python train.py --d_model=448 --n_kv_head=7 --positions="rope" --parallel_block=true --init="trunc" --init_std_qkv=0.0225 --init_std_up=0.0225 --lr_head=0.00705 --warmup_steps=200 --batch_tokens=65536 --seq_len=1024 --doc_mask=true --dataset="wikipedia_en"
MLP neurons of a small language model. Each row is named by its layer, matrix (up: input weights) and neuron, and shows model dimensions 288-383. Each number is 500 + 50 x the weight over its row's rms, rounded and kept within 0 to 999. Numbers have three digits each.
After each neuron's rows, "fires after" lists the tokens most often just before its 100 highest values on Wikipedia text that the model never trained on.

L6.up357:543533483490503493452419477550560536583540518575483492579443486533428470464544468518505484467500496505499465486487480490449438474524480418512525535472482482498403481451484497437519597466605408510487534538516414531515486476446453579460529453723536439514452502528438562478550437546536465497
fires after: "y", " T", " it", "oc", " t", "in"

L7.up1052:500532419433574471500441560457464551513517445604597459501439489512522560545487443488527491539558508517463494585577414487400505442486559480472607458459545501446436448443510522435529484466566432493482677553420579572524531497572497402413552513447531453517485505560508534471499540430416481545
fires after: "t", "et", "it", " t", "i", "at"

L6.up940:491547545530472577498487437461501527483517497438497472487498587398536566595507494539467526513509569478477439568455484502446468514419569472503402494500467520474497542471531491431487434433474452441554565451426476445471546493478492481487495522325451458458380550461421484499563504518559519483
fires after: "0", " IS", "b", " sim", " Team"

L7.up1294:524528464538481549466441544506485515470633452593393527548515498470503420389431545533484419535523503473471531425485547483497495478473529551507477462444465553494516552511533547516481346580490567535501497449520556392555520459495535458503595552397427508550456437530491548518577541475450559476
fires after: " ", ",", " March", "2"

L7.up1364:481539576438531644440559505475547527557467525499542439459492583613427582512523451468494494485581461466529488514475489476498536429480583490565489485573468480609521386541569583433490486444521445525488498472529552535525475490527523491475514448448599437509515511411578495560565494494554462409
fires after: "m", " m", "mer", "M", " M", "em"

L7.up1805:513481407552470556531531533432507499572560442561463380442575528486519426484535486501527359544597541478501531507542505486551518487539545493597560444466519459457550495510476478491533447569535522495503432465467531479543540478463391560449500522541536568535521532540573492431491517434616494514
fires after: "h", "st", "w", "d", "f", "ud"

L7.up638:590480503486584476454533525444434488453652517519526500641484541498441462437589476460432456534536521525582500471508472421534465529560476466529486446603491542393526404596413462503538527497528507460451518551587434505504497529516490465448538492522561455571533450509448466510485531452513571467
fires after: ";", " |"

L6.up603:477492567490496514482638498605521556505620585424543523529446495509630437500555477536435624665469546474528481411462473511471562548541445447566529538454524458477438564467584423439493525491435508425427482438463391464466398579388498495447529528457427474460523538465561499549481513511492434461
fires after: "M", " N", "oc", " C", "ps", "P"

L7.up1439:502522447362546504548574531405465540610572515520361555552504509526359474349474483579456593554468440516505519509518556436518551498483488413547527578506458519464459523483456523630523506457569496452535445589429481469537544477396476514529478534450553514420537424434549498425430521561434499519
fires after: "2"

L6.up224:439391447532641591562540541506519515555418500545497562513481494470601457504551493503464496483527509537568484532436433474564494478480536473561422418541550540478509599494613481512522507624450472586458599476560456410424550464527535463548527533516501534418398522556505553568504472526537560476
fires after: "l", " cl", " Cl", "b", "er", "cl"

L6.up1817:475493436473522521479472489485443446536503470514509531523599455513498445490468467519511556519511501466501455435525511426488479498574503539493427444577507489378508462468498567513476438463427576546537583441534562567541529540499566530454577453504544518594403435538548472548500372476433454592
fires after: " |", " Cro", "2", "ro", "ue", " Bel"

L7.up884:571422413537579465571533479571525565514460382529535541427557414548412556520398589492547489589493547517516487494466459574482486556502550532564536495551570417485563432571407470500494448640469479564544488469422514555476511570531504553502499493561584508417556443499492500459514521512424426494
fires after: " Al", "z", "Al", "ad"

L7.up1396:432466434485494467445542460404536491493521400449483552565496519476516546484412523505587434561502419473490448497564445536496438513489447467600449507594466529646575513519473533540537523469490445540551592497505556497544495494521479549459471459497502593514497457585550463436452517498483385486
fires after: " ", " Team", "on", "ast", "oss", "ap"